python train.py --n_head=4 --head_dim=64 --activation="swiglu" --rope_fraction=1.0 --qk_norm=false --extras=["capped logits"] --init_std_up=0.0236 --init_std_down=0.0 --lr_head=0.00731 --schedule="wsd" --doc_mask=true --train_tokens=228800000 --dataset="wikipedia_en"
MLP neurons of a small language model. Each row is named by its layer, matrix (gate and up: input weights) and neuron, and shows model dimensions 128-223. Each number is 200 + 40 x the weight over its row's rms, rounded and kept within 0 to 999. A neuron's up and down rows have the sign that makes its largest values positive.
A block is one neuron, or neurons of one layer that tend to fire together. After each block is what it responds to, as a language model described it from the Wikipedia text at the highest values.

L6.gate278,191,173,121,229,223,198,187,239,258,183,224,209,216,273,198,190,205,256,225,116,248,249,221,184,193,153,249,148,127,202,135,200,272,224,242,250,215,230,175,181,225,213,156,217,185,150,226,209,221,234,169,227,175,190,159,147,298,170,230,244,146,160,234,175,180,170,158,264,204,185,264,141,238,230,178,186,208,165,170,238,163,196,147,252,176,169,134,249,267,149,154,130,256,261,171,298
L6.up278,99,236,177,254,183,192,163,229,208,173,129,238,143,247,197,122,171,224,236,188,185,291,193,131,184,141,207,219,239,105,203,193,203,255,211,212,132,199,143,133,230,158,250,191,186,198,248,141,215,251,223,186,246,245,199,163,241,243,210,175,210,140,242,193,169,201,236,248,222,231,174,192,235,225,217,63,183,201,224,183,164,270,225,206,163,199,172,213,189,130,167,136,214,203,141,151
L6.gate285,200,159,184,249,155,164,248,213,194,228,230,243,270,176,231,193,146,236,178,170,163,200,199,138,191,126,201,198,146,209,181,210,149,141,226,244,138,206,231,254,227,189,189,238,175,132,210,235,126,142,201,216,214,173,172,264,211,165,191,230,240,195,143,237,162,196,163,212,189,251,218,231,164,206,181,212,166,180,149,188,217,161,221,177,181,255,163,230,230,158,228,186,235,177,121,274
L6.up285,229,204,198,192,183,213,170,200,205,233,204,223,245,222,202,234,254,200,180,229,229,265,235,215,209,263,192,248,248,221,162,202,274,204,235,185,253,208,261,262,225,99,191,285,221,208,206,206,115,204,240,221,291,166,199,266,251,218,187,199,218,256,316,210,141,228,141,181,132,197,178,178,202,274,194,160,205,223,155,207,179,219,169,197,196,172,222,191,252,133,160,185,151,266,234,176
L6.gate912,258,185,198,281,184,217,214,239,189,169,225,201,176,326,227,141,180,265,191,129,243,149,177,199,190,187,192,218,160,221,221,183,244,196,157,218,154,171,215,257,250,277,150,169,165,181,227,222,88,216,215,165,204,156,185,166,292,172,168,143,187,254,209,288,215,245,225,237,165,236,190,244,226,187,193,197,154,150,224,179,131,217,289,182,229,188,134,187,209,161,207,187,268,232,129,212
L6.up912,175,249,179,199,163,245,209,228,265,231,177,222,196,134,181,224,237,165,208,171,140,283,216,144,161,154,197,197,181,229,201,233,194,210,222,182,196,200,218,199,221,159,173,168,129,152,150,171,188,212,202,279,184,224,219,195,177,275,227,245,189,141,157,251,218,165,175,267,156,190,204,205,166,184,156,178,172,151,195,124,250,272,164,219,139,230,221,203,236,223,176,158,179,264,155,153
L6.gate961,196,212,124,247,207,212,193,251,190,246,220,167,205,218,173,178,237,242,179,197,237,241,193,145,185,147,214,261,157,114,179,184,194,117,203,223,329,152,252,220,244,194,142,173,211,138,167,189,179,184,173,258,219,146,222,187,265,256,205,128,168,171,174,206,173,257,232,292,241,267,131,201,244,229,213,194,163,142,184,219,162,206,208,220,217,254,186,204,227,138,298,159,247,229,97,252
L6.up961,200,167,199,204,199,172,165,191,189,147,210,227,248,162,198,125,173,198,182,158,189,227,214,120,203,192,162,162,163,170,179,166,175,175,163,185,209,193,240,184,250,191,155,195,107,209,208,226,120,229,185,172,194,225,217,188,149,193,171,261,237,234,220,212,168,171,238,169,207,262,236,291,237,222,211,186,156,223,226,182,149,205,169,193,170,142,114,194,258,158,137,207,201,234,144,133
Responds to: Infobox field formatting. Structural tokens in Wikipedia infobox data: the degree sign in decimal coordinates, the ite in "Website:" field labels, and line breaks, parentheses and braces in list fields.

L3.gate329,145,191,192,241,229,238,214,184,175,230,282,181,131,190,168,197,247,299,192,232,240,302,145,183,258,235,149,183,217,132,93,231,206,160,178,208,209,151,212,194,189,156,256,259,166,88,184,184,238,207,216,163,106,193,192,142,140,165,221,252,295,245,209,225,153,214,160,289,217,221,200,173,197,194,252,198,166,238,204,188,244,239,233,300,266,163,199,252,206,152,168,164,236,149,155,200
L3.up329,145,150,208,137,225,214,223,144,188,154,225,120,138,252,165,160,306,199,215,225,169,201,234,111,207,220,125,183,232,218,215,246,160,160,217,168,244,169,200,306,187,278,190,145,149,211,163,176,165,220,206,213,166,189,220,254,174,199,194,216,230,252,266,226,170,129,187,218,256,222,187,153,182,190,230,199,238,200,178,208,205,205,189,242,224,173,214,201,224,181,211,163,188,215,178,168
L3.gate605,205,225,223,172,196,250,233,233,206,179,207,249,181,147,161,205,239,253,181,244,199,178,145,113,233,256,183,161,192,235,125,209,162,124,167,226,171,184,176,208,187,218,213,214,205,253,162,167,230,156,183,255,121,259,188,274,265,180,258,203,224,227,239,227,158,232,112,216,203,250,250,189,241,189,208,167,163,234,267,239,229,257,265,176,212,189,150,179,134,149,202,236,209,157,171,185
L3.up605,143,226,231,106,203,273,244,153,190,232,215,274,211,210,188,183,254,297,230,216,140,245,183,154,184,239,145,81,217,261,158,206,194,155,179,226,150,185,190,205,195,188,235,236,203,228,129,185,191,164,179,129,120,218,230,167,190,195,276,248,300,222,208,225,127,197,161,216,247,244,193,160,173,149,192,147,187,299,219,225,193,194,245,217,243,201,143,180,146,158,191,192,155,159,171,159
Responds to: Split-off letter e. A lone "e" token split off inside or at the end of a word, often in names, such as J‑e‑an, Dan‑e, Airborn‑e, ind‑e‑ed.

L6.gate239,188,261,213,191,275,261,248,146,196,292,137,151,201,250,167,209,154,227,200,204,137,148,259,182,239,263,168,191,177,192,191,217,235,243,248,229,256,206,96,267,145,188,137,204,166,185,160,193,100,186,196,204,190,278,187,148,202,102,114,171,194,171,250,283,255,178,221,248,197,154,222,145,212,227,165,202,207,185,162,243,193,170,193,183,250,145,240,137,213,180,195,212,226,144,160,212
L6.up239,291,196,193,195,228,291,284,171,138,238,132,184,200,224,191,148,161,248,196,199,172,186,199,132,231,208,219,135,199,206,239,238,156,207,250,271,164,155,156,265,208,201,188,253,191,167,127,191,132,183,245,225,200,197,200,158,253,160,154,201,191,238,218,245,249,254,242,180,174,187,160,193,190,201,198,183,186,141,167,253,205,175,302,194,255,114,239,143,241,245,183,138,221,146,174,209
L6.gate295,164,163,207,197,198,202,345,241,252,132,146,159,241,264,147,193,169,190,291,213,160,202,206,113,198,183,232,184,243,210,234,224,157,196,237,185,205,196,214,237,174,157,198,139,192,141,185,183,142,189,189,319,207,130,228,182,211,209,193,151,264,249,178,154,211,271,254,279,205,251,268,278,188,212,165,195,210,231,164,228,148,217,187,182,259,196,228,203,185,201,185,219,113,236,154,212
L6.up295,256,192,196,259,174,254,229,179,234,235,179,193,151,181,233,157,111,212,177,191,127,232,201,171,119,131,235,278,145,188,211,223,181,221,237,216,192,146,171,270,152,188,185,184,189,229,148,174,187,217,246,233,185,132,214,200,195,188,256,154,244,166,150,205,246,158,231,120,168,140,212,184,122,262,199,216,177,205,194,169,114,182,198,168,197,217,143,199,251,225,129,166,230,198,221,170
L6.gate385,230,111,163,199,193,288,199,154,176,238,178,214,257,203,209,227,144,261,203,166,260,218,260,216,168,244,220,210,243,184,163,179,142,201,161,261,118,111,236,231,148,206,144,191,289,100,217,212,106,198,223,201,123,169,213,235,135,207,188,187,183,182,211,228,332,153,187,301,158,198,223,143,185,185,245,197,149,240,196,242,156,179,196,233,220,258,184,203,179,244,199,218,177,209,186,208
L6.up385,179,184,186,161,192,241,197,188,204,247,115,288,210,273,189,157,162,178,224,153,205,117,220,142,220,215,171,209,200,216,258,178,255,120,215,225,192,178,244,199,272,157,172,190,191,165,218,147,229,189,192,182,210,245,158,116,290,195,111,203,195,167,190,152,224,121,256,251,207,158,161,218,192,191,155,234,157,235,172,111,195,222,241,246,182,232,179,246,146,175,163,188,139,158,200,204
L6.gate905,245,182,158,204,210,223,190,181,209,226,167,163,254,207,181,116,165,200,244,182,208,254,239,137,183,265,240,233,209,183,134,192,191,116,227,182,239,169,138,166,228,157,192,207,195,197,198,263,142,103,183,211,185,212,160,199,314,148,196,214,209,156,234,257,204,218,144,264,214,234,229,209,287,217,246,186,184,176,185,232,166,234,109,208,221,215,130,152,173,203,226,234,222,223,178,172
L6.up905,269,178,238,190,223,162,172,227,217,317,178,180,159,229,184,202,156,179,202,304,344,239,222,207,146,144,140,187,204,102,198,83,158,208,206,169,238,221,190,165,169,154,205,221,171,132,157,112,186,196,160,210,124,142,220,250,211,189,177,209,192,179,196,171,182,214,235,164,113,283,245,214,220,290,124,179,233,213,218,185,222,220,153,179,197,198,263,210,175,249,170,208,219,234,161,155
Responds to: Short mid-word fragments. Short subword pieces where a word is split, mostly " de" (Spanish name particle, or start of degree/debut/design) and "n" (Tech-n-ology, run-n-ing); also "red" (occur-red, P-red-ator).

L3.gate401,206,203,216,259,249,216,282,203,272,234,231,229,185,200,185,258,184,203,232,249,222,184,120,118,157,191,205,183,168,248,212,264,166,226,147,294,223,238,197,180,186,165,205,208,161,267,161,207,153,159,175,251,164,205,204,137,238,195,255,174,265,197,156,239,223,258,230,257,215,203,237,222,246,166,171,183,191,171,184,282,202,203,244,194,179,240,88,181,190,225,218,140,187,220,154,247
L3.up401,250,228,157,251,170,179,165,130,245,241,177,234,123,161,239,250,266,145,215,162,231,165,159,202,246,201,188,160,199,116,203,245,257,234,246,225,180,202,145,177,256,126,169,128,176,255,187,161,163,245,163,207,149,187,225,153,176,100,204,163,243,231,195,196,230,205,270,233,145,232,223,179,201,242,245,204,184,272,172,221,185,203,263,266,236,206,228,189,212,180,203,205,174,138,240,168
L3.gate913,142,162,139,231,140,309,184,200,211,186,218,224,236,249,199,167,184,173,223,251,236,192,204,210,234,200,242,153,214,152,89,155,168,266,187,292,232,183,173,128,149,124,165,174,169,228,159,197,142,147,169,216,139,147,170,142,233,242,140,185,215,192,165,127,237,197,209,241,225,227,257,172,265,175,221,139,177,243,206,234,233,189,147,211,259,209,175,240,234,237,196,161,221,201,174,243
L3.up913,145,138,199,185,212,289,207,177,268,224,181,230,68,147,226,198,126,170,202,163,236,201,132,156,180,240,204,161,196,166,150,243,179,237,220,213,248,182,217,212,252,97,142,162,174,202,232,217,179,233,163,254,243,202,273,106,180,190,173,212,206,166,193,188,249,104,149,227,242,165,245,199,212,279,178,142,224,152,157,211,236,222,224,145,205,203,184,211,193,180,123,224,196,174,190,222
Responds to: Mid-word subword fragments. Short word-piece tokens in the middle of split words and names, such as Ire|land, Ant|onio, al|ong, Iv|an, in lists and infoboxes.

L8.gate31,210,182,179,221,201,130,216,187,199,176,223,192,181,266,191,146,220,161,275,139,280,239,179,148,210,183,178,217,180,135,137,185,181,187,181,197,164,233,171,279,242,216,249,171,208,142,212,183,114,169,228,218,133,169,242,173,149,238,172,170,204,204,274,225,261,191,252,228,254,168,237,226,227,177,316,144,136,186,228,245,146,269,214,221,205,174,212,188,217,154,225,115,245,248,193,202
L8.up31,191,205,277,222,180,198,163,142,189,203,208,231,239,215,187,255,243,196,190,185,155,230,228,257,217,190,151,144,179,184,206,139,191,140,251,213,210,167,185,272,208,223,249,223,153,229,179,171,65,157,212,182,190,142,149,250,219,251,221,282,204,240,200,273,207,230,235,251,223,183,124,166,189,232,226,209,237,213,192,208,214,246,167,202,180,125,135,240,301,208,175,126,234,180,185,212
L8.gate254,194,144,156,152,254,247,179,178,182,128,199,180,194,153,143,168,221,186,184,205,253,183,203,229,190,222,187,187,148,178,219,104,215,181,213,208,234,162,210,220,240,215,295,198,247,179,233,249,216,190,174,260,166,237,107,113,209,182,173,204,169,145,206,201,236,178,189,260,202,121,203,302,268,206,175,178,198,201,230,249,172,190,239,287,231,165,246,224,261,170,203,85,231,181,255,229
L8.up254,213,156,195,217,189,199,228,143,228,151,240,185,196,115,213,217,193,177,147,244,196,159,264,239,163,179,163,237,176,213,68,143,194,189,219,255,206,130,257,303,222,133,177,251,133,194,244,217,179,102,191,252,202,219,187,200,192,222,204,282,219,223,167,160,168,217,268,201,167,185,186,174,138,234,213,182,252,190,216,178,225,236,207,251,168,187,220,178,261,253,235,236,234,287,184,244
L8.gate335,305,270,232,199,195,257,224,169,266,177,203,201,195,188,172,226,141,94,195,242,152,198,154,208,182,150,226,234,179,192,164,253,206,192,223,215,218,269,220,239,229,281,122,162,166,216,221,138,193,191,216,199,158,228,204,124,187,168,166,213,119,207,200,241,241,213,219,285,245,147,178,200,209,155,155,222,143,183,158,150,196,188,199,222,149,214,179,168,245,159,206,145,161,230,187,336
L8.up335,131,286,245,190,194,186,221,160,199,162,192,244,234,221,288,162,235,152,193,244,204,122,212,172,174,201,207,205,167,156,323,293,150,153,232,205,234,211,276,196,238,212,185,162,171,184,239,215,187,237,182,195,171,122,221,182,114,202,212,207,226,184,142,177,246,223,302,241,208,188,158,231,186,187,189,191,188,148,220,201,164,227,237,203,197,197,158,226,250,203,211,162,203,200,243,180
L8.gate387,118,188,128,215,68,221,169,179,165,140,209,205,192,201,250,188,279,146,189,237,188,175,230,122,187,242,246,205,187,252,198,192,97,99,211,187,226,242,170,186,253,199,190,163,199,264,176,235,177,195,209,162,164,251,192,176,201,158,236,180,169,192,181,182,279,184,167,252,203,220,166,191,247,173,218,183,137,227,219,218,156,194,188,261,199,153,168,243,187,249,239,262,244,245,211,190
L8.up387,189,217,192,155,181,206,245,180,278,217,233,209,137,225,166,177,231,289,251,248,170,214,253,314,153,308,162,171,226,181,157,141,183,193,194,228,206,175,280,130,190,256,192,199,217,250,210,286,249,205,267,183,202,197,195,196,132,206,152,155,168,275,153,173,137,128,195,206,182,227,194,164,242,262,174,281,189,176,205,236,213,174,187,172,187,179,179,242,185,252,218,193,161,119,191,185
L8.gate554,261,183,139,234,180,229,207,179,148,189,251,165,209,232,200,200,156,216,220,171,261,235,113,196,128,101,215,194,150,177,180,288,144,156,243,219,194,197,188,227,200,136,189,148,193,175,270,160,146,202,196,208,197,169,170,191,211,165,177,182,158,154,266,254,268,189,184,200,231,167,100,167,185,164,196,216,183,212,222,167,147,175,179,228,211,220,237,146,217,180,180,130,161,199,161,314
L8.up554,222,258,194,211,163,181,246,173,262,220,190,295,164,243,152,233,188,204,209,141,139,226,185,191,172,156,166,225,95,171,204,268,229,159,206,177,185,244,159,167,149,249,185,192,128,243,241,224,146,232,240,160,209,159,290,206,230,203,188,170,217,116,206,209,236,269,281,243,211,231,164,199,152,233,192,181,222,254,181,137,127,201,164,181,151,243,182,192,206,221,260,192,262,190,190,297
L8.gate607,169,270,180,214,165,201,147,144,178,200,249,202,150,277,276,183,131,160,175,243,188,173,229,179,144,198,163,188,106,175,177,269,161,192,213,237,175,210,204,230,172,203,166,146,166,202,219,165,77,132,151,189,228,166,152,241,245,220,215,216,219,142,186,268,192,189,250,215,262,138,251,230,225,189,170,216,202,255,181,245,151,214,176,145,221,200,139,188,225,193,158,150,234,201,216,326
L8.up607,240,197,215,215,200,207,161,159,139,180,193,182,172,213,185,190,258,230,249,165,257,221,143,229,184,230,268,218,140,125,219,174,218,227,195,293,227,224,250,96,185,222,161,191,228,146,211,229,193,204,159,203,199,198,218,96,158,135,198,165,191,225,179,163,202,162,125,137,210,240,196,209,245,233,196,234,219,143,160,132,229,219,238,226,272,202,171,247,184,265,159,221,199,169,196,160
L8.gate647,181,307,137,178,130,244,168,159,158,248,148,209,278,234,226,236,303,179,223,176,245,137,176,221,161,184,228,216,136,173,137,228,108,174,282,197,274,227,211,234,175,275,196,200,195,217,188,176,192,202,190,140,195,174,228,218,225,165,203,229,264,186,203,239,148,193,229,243,250,209,178,190,210,157,238,185,170,257,154,217,87,210,209,251,222,152,170,229,214,178,283,172,161,265,163,276
L8.up647,69,168,137,121,192,215,237,155,258,187,160,180,247,193,175,243,191,176,169,264,133,95,167,170,135,225,209,166,112,160,113,188,166,244,204,239,245,195,201,257,143,228,177,129,186,167,158,172,193,195,156,203,166,177,255,154,245,112,173,151,209,169,198,193,103,140,214,162,166,196,202,235,172,148,163,82,182,168,187,193,221,214,222,169,249,162,230,159,264,170,163,224,177,245,176,192
L8.gate685,100,255,179,209,154,137,304,235,179,226,143,191,195,179,219,188,155,209,130,163,189,167,198,171,221,242,204,253,97,122,243,241,203,185,195,227,231,209,186,183,194,275,240,140,200,191,231,211,182,225,153,207,110,192,198,181,145,140,224,236,223,135,253,185,199,194,171,225,182,137,227,257,219,202,216,191,223,259,209,282,142,211,220,251,220,241,143,202,179,176,230,205,238,197,155,199
L8.up685,189,229,197,205,250,180,241,126,189,221,208,228,239,194,234,247,232,149,140,177,203,186,131,199,230,205,238,218,189,250,227,260,213,211,186,164,237,184,212,298,155,195,182,192,260,221,208,237,183,227,191,208,208,190,225,213,195,120,237,213,175,196,250,152,197,199,303,163,143,261,188,213,160,186,208,238,167,149,222,158,275,210,202,166,128,193,163,219,234,215,326,158,277,260,120,213
Responds to: Infobox field-name word endings. Word-piece completions of field labels in infobox-style lists, mostly "ite" in "Website:", also UTC, Family, Area codes; weaker generic mid-word pieces.

L8.gate61,237,192,188,171,194,231,205,191,180,207,229,134,220,249,131,123,135,169,252,172,179,210,209,106,243,179,197,192,224,217,151,178,210,214,127,220,165,161,180,178,233,217,216,133,103,144,148,178,144,233,202,189,123,231,120,218,167,180,162,252,214,221,260,186,207,136,252,245,207,217,248,183,252,157,228,165,152,178,137,250,163,165,176,198,160,231,242,155,184,186,194,239,173,218,162,187
L8.up61,217,205,237,115,152,162,197,234,193,240,263,185,207,215,240,210,217,193,204,222,225,267,312,75,206,217,177,171,176,184,191,200,259,147,133,219,210,258,218,207,168,163,184,153,177,190,199,164,232,244,228,150,144,282,184,221,149,163,175,137,307,166,211,217,194,210,162,170,181,238,171,239,132,219,212,184,160,216,209,253,198,217,163,184,286,135,205,182,181,199,199,225,179,158,176,131
L8.gate100,234,214,149,161,177,200,203,150,241,214,156,233,209,183,156,287,150,194,241,187,179,180,191,209,201,192,192,200,213,197,151,244,206,148,239,142,279,239,241,207,116,179,189,223,140,155,190,133,155,167,165,220,201,238,267,178,238,174,252,191,244,217,215,201,206,206,175,154,188,253,234,145,217,215,274,255,134,162,203,261,163,251,258,180,212,162,230,178,232,206,248,184,167,174,245,233
L8.up100,169,214,216,169,215,269,171,154,193,220,208,183,152,202,150,213,246,186,263,221,240,147,213,262,210,204,214,139,195,197,172,125,241,278,173,243,208,164,132,233,141,95,194,257,196,182,153,182,227,201,190,208,223,211,198,129,196,139,181,235,227,238,122,169,191,190,184,171,185,183,188,274,169,184,270,200,153,237,211,142,173,242,216,187,207,190,268,205,237,243,265,117,210,317,209,240
L8.gate133,163,162,214,150,186,151,228,146,158,189,178,150,168,131,169,159,181,236,202,190,225,203,256,254,254,187,207,185,147,199,161,127,226,161,216,242,224,172,196,215,222,163,250,189,118,251,175,249,241,198,168,217,204,277,212,196,230,201,178,210,225,229,210,147,269,171,131,177,143,188,168,215,299,179,214,232,186,129,229,249,149,162,206,225,196,140,176,87,233,145,192,141,221,157,245,189
L8.up133,194,192,204,222,182,244,209,226,231,195,275,182,210,150,179,234,164,216,253,233,185,207,175,185,234,142,228,157,278,231,122,153,176,229,196,307,215,186,211,257,197,178,197,279,203,237,164,204,216,120,212,224,208,178,223,175,161,196,237,221,200,169,201,228,266,208,197,190,176,232,160,227,230,150,173,173,160,126,177,249,287,167,216,187,236,90,251,198,211,232,135,155,199,229,223,225
L8.gate187,248,249,225,197,171,195,235,212,213,231,175,175,206,186,223,183,240,172,275,118,228,193,164,202,243,245,205,165,252,153,251,238,227,294,159,241,191,199,256,201,246,204,217,222,177,82,136,175,164,288,237,222,111,246,217,167,217,151,159,177,217,243,209,164,188,207,195,243,174,275,224,182,221,148,251,200,183,197,279,209,217,253,211,249,163,174,173,260,239,205,183,209,162,198,166,213
L8.up187,184,175,222,208,163,247,194,202,153,210,174,199,165,168,187,96,191,205,240,222,165,146,243,172,225,174,170,142,267,184,177,183,176,270,166,195,177,137,252,205,176,176,192,283,199,152,188,170,162,242,228,262,192,246,248,164,192,193,156,204,198,208,255,216,205,193,186,190,168,203,175,126,196,263,230,196,164,217,222,267,216,245,236,224,201,159,195,188,192,189,210,180,230,178,204,267
L8.gate239,280,234,133,165,213,141,206,181,225,230,230,225,176,236,175,249,125,212,225,139,233,191,189,225,267,249,237,131,210,139,226,180,161,177,166,247,262,218,196,306,199,162,222,159,157,235,182,202,201,201,216,220,164,194,183,222,203,195,238,167,217,247,222,255,212,189,266,196,179,170,166,217,249,174,133,183,186,143,208,179,92,268,247,236,192,227,222,158,322,169,213,197,178,133,235,232
L8.up239,171,197,196,214,241,244,212,195,289,215,223,217,186,192,111,203,206,208,113,185,225,215,246,228,164,151,217,219,217,197,128,112,178,190,140,261,127,161,165,177,277,196,192,190,238,206,238,130,196,156,191,255,235,199,286,282,225,155,176,230,207,258,136,230,225,177,175,258,191,233,120,188,200,216,203,250,119,239,139,220,166,235,263,167,172,168,241,122,145,205,147,217,203,269,319,211
L8.gate348,210,235,190,197,214,202,246,209,277,247,181,152,219,158,215,203,161,147,232,249,220,273,193,124,218,226,232,178,211,193,190,168,258,205,180,185,233,270,104,224,123,150,217,159,158,227,110,169,226,200,57,243,154,230,206,162,219,150,268,219,200,231,261,202,236,181,198,218,226,207,205,238,270,171,200,188,151,218,116,230,182,165,247,262,188,186,192,144,249,303,152,240,217,172,212,160
L8.up348,256,189,154,189,167,165,235,179,224,167,154,193,185,166,163,237,107,155,226,282,140,241,125,176,233,176,187,162,197,98,136,255,261,115,182,229,200,195,200,216,204,165,261,251,219,221,255,271,202,95,200,232,276,231,208,204,207,184,229,190,134,215,198,267,200,173,146,199,231,304,227,245,236,238,194,249,244,200,165,186,264,175,189,206,154,220,204,190,189,298,166,228,215,233,199,156
L8.gate462,195,216,186,215,194,214,236,137,263,176,221,200,252,172,188,195,91,137,196,175,165,168,171,180,160,227,219,181,167,206,148,150,249,162,203,220,192,247,90,209,130,142,200,156,168,235,223,193,169,106,170,198,175,236,174,249,275,130,241,230,172,183,195,184,182,212,199,258,228,176,244,269,190,162,173,269,143,203,175,254,145,205,220,169,206,175,232,90,301,131,166,204,209,185,216,231
L8.up462,183,282,295,110,211,206,175,202,185,297,284,187,183,79,178,144,196,224,216,173,215,202,201,151,265,195,222,208,185,146,245,113,325,154,158,207,182,158,119,251,240,249,157,191,213,248,93,257,215,199,156,230,174,218,207,197,226,239,197,227,225,190,173,125,220,187,230,212,192,153,287,192,160,196,192,191,251,164,187,186,230,100,243,195,185,238,204,256,179,197,243,288,194,179,160,197
L8.gate504,203,234,249,266,204,236,248,123,235,205,164,153,270,205,231,198,215,195,239,149,177,207,129,243,216,161,206,251,176,173,87,182,161,150,216,209,244,219,104,219,163,183,220,209,242,218,169,165,201,205,145,204,157,236,145,163,228,156,261,86,202,190,174,244,215,155,190,244,189,224,176,205,237,213,194,230,227,245,169,246,149,278,244,140,185,193,179,197,272,199,150,173,162,172,248,236
L8.up504,213,223,201,191,211,196,155,144,168,176,235,144,223,227,232,102,203,261,188,215,155,280,173,129,158,233,249,163,224,143,179,175,258,90,155,210,136,175,224,208,162,196,244,155,210,248,192,182,268,286,244,154,215,305,165,166,217,197,240,229,190,265,170,165,188,178,244,225,233,198,269,185,188,214,142,218,175,169,263,230,207,149,200,194,236,197,205,221,270,202,232,222,207,183,184,196
Responds to: Word-final completing fragments. Last short subword piece that completes a word split into several tokens, especially the n of Southern or Northern, also Faroe, Korea, Lincoln, receiving.